config.yaml
hidden_act: "swiglu"
norm_place: "pre"
parallel_block: false
init_std_o: 0.0406
learning_rate: 0.00225
schedule: "wsd"
max_seq_len: 128
doc_mask: false
MLP neurons of a small language model. Each row is named by its layer, matrix (down: output weights) and neuron, and shows model dimensions 16-143. Each number is 128 + 32 x the weight over its row's rms, rounded and kept within 0 to 255. Numbers have three digits each. A neuron's up and down rows have the sign that makes its largest values positive.
After each neuron's rows, "raises" lists the tokens whose logits its output raises most directly, leaving later layers aside.

L2.down126:104125165118107111126194231149113086138165134142122115122164154121119082147203154153094130121159112159174148170144140133153161107127087140164127169201089143094085104181150101135100113032134119137098150127187120117132122122157152072157125126113134119098105179166081121142111147132151148125098066131064150161102150191192142196118144123117119094142167108120159165082174109132145107108138
raises: "n", "m", "na", "ng", "."

L4.down412:097158159160091171105098184119106161153106058146120103070117115124132185137145179160145071056137130134124143110129100104151173147056136138079064134149148123122075131127137132144076163133123131109173215092163142099148118108136125141168081140130121141113137118164175158143153136127221138121125095096133091137101154147144159173139126072093089164174137076181149172060095114160105102127135
raises: "lit", "cial", "led", "la", "li"

L4.down121:218046080110164098124156106102146095120117147171133137123136142131156073179146088156132107148149147121137065190135085113109097094050143174083138131158152136133137127098170093166164120133133110205163169119146160083090140152089133169175134163128123127083150148148141088169108094166089169114130104100077179101114130151149158124117131109186142168082110085119120049138162084153138181152132
raises: "way", "ment", "hold", " of", "coming"

L9.down389:141109094117118122126142204117160138147122095121142154137208073148130136113108134097098148091129137082146152125129151093075170129123130153141143144143111114184132121040082109135191158089159159175133115137129120144105109175097119164141116139102125151150123138143093119122119180064129155125135120169118162107108178181157166089104087178129057157170174088158100168089129084099160148147145
raises: "board", "din", "cing", "uring", "ball"

L4.down89:168118170130131182051149085174091113124140175129116123137105168150142141155212161136143135103069128208125099122156126184103196123194109110185126127134167083073108132162127103130115121142162040108145116131086151071161174193177186122130109130090134114139140114096087129081134181158149185103071145150140124114128114084097159161180129105067114172119155103152186163111132101161144123084115
raises: "ary", "ative", "ve", "ty", "ature"

L10.down369:137101064128186123149122028152125192129090160106167121160130160082115138081167135130113126148073141144134135145202159159154140148139170103112082155162134122196166125122134099097191098140108069112116089145099133105161081152133096178042122163123074122153133155148076132062095151176113150159177147170132140127104134123089120122161074150101103145116150048087164124110123050097146150120145
raises: "wards", " whether", " how", " what", "water"

L4.down129:127118096108152151140113153082168120124081108122153168133124107132131157153084115140129152110163151119107108126092135140140068149083139155073118117161145144142152076148164135128122137083145153065143092093126049073109182143090138091091110183155120131174189127097087171099151083051148148138174167166154094161126108172193138111124091131139155040098177137197131138163148076107131108123176
raises: "ke", "kes", "iler", "sex", "iled"

L9.down378:099118165178155072114121127137111106128189152143090197175107070108145138176114144137162093110111095160124140136164139112145143083101153135149117133123116072138145176142152116144180107078124065093151076153079197085112124156097096201112138145123077138152065102147086083088143107103142149090152161155143168149133154178153133121144131084135085184165180139122166163166150058164146140109061
raises: "ture", "ement", "tes", "bin", "able"

L4.down93:169102150135170171150157069109090109180139188130086071124140114117119160159121113152115129091085097153066116071120131113101122117121117097173089078123119153183160081107102148163097116098156127176055128171152177090133138171136097076115075151134149119092077153093191109163122141090166100126158117152143180120133119174129173174125177132139112158138095110141130167173127141138112138131128
raises: "rist", "rec", "rica", "ria", "rif"

L7.down289:144163180105168120144139179152157134129153119168128119148162141156098164148139155137124077119125160185124187082105137149149067135161101094157106184123115130152075176106160173155153152110150124106111139114096135026117103127159104095163144128124102191112094053136109116122103151118105137167145125121109157119075075084096154150122138107150082106131092106137139141104215065148147168179095
raises: "uri", "ure", "uring", "ured", "ua"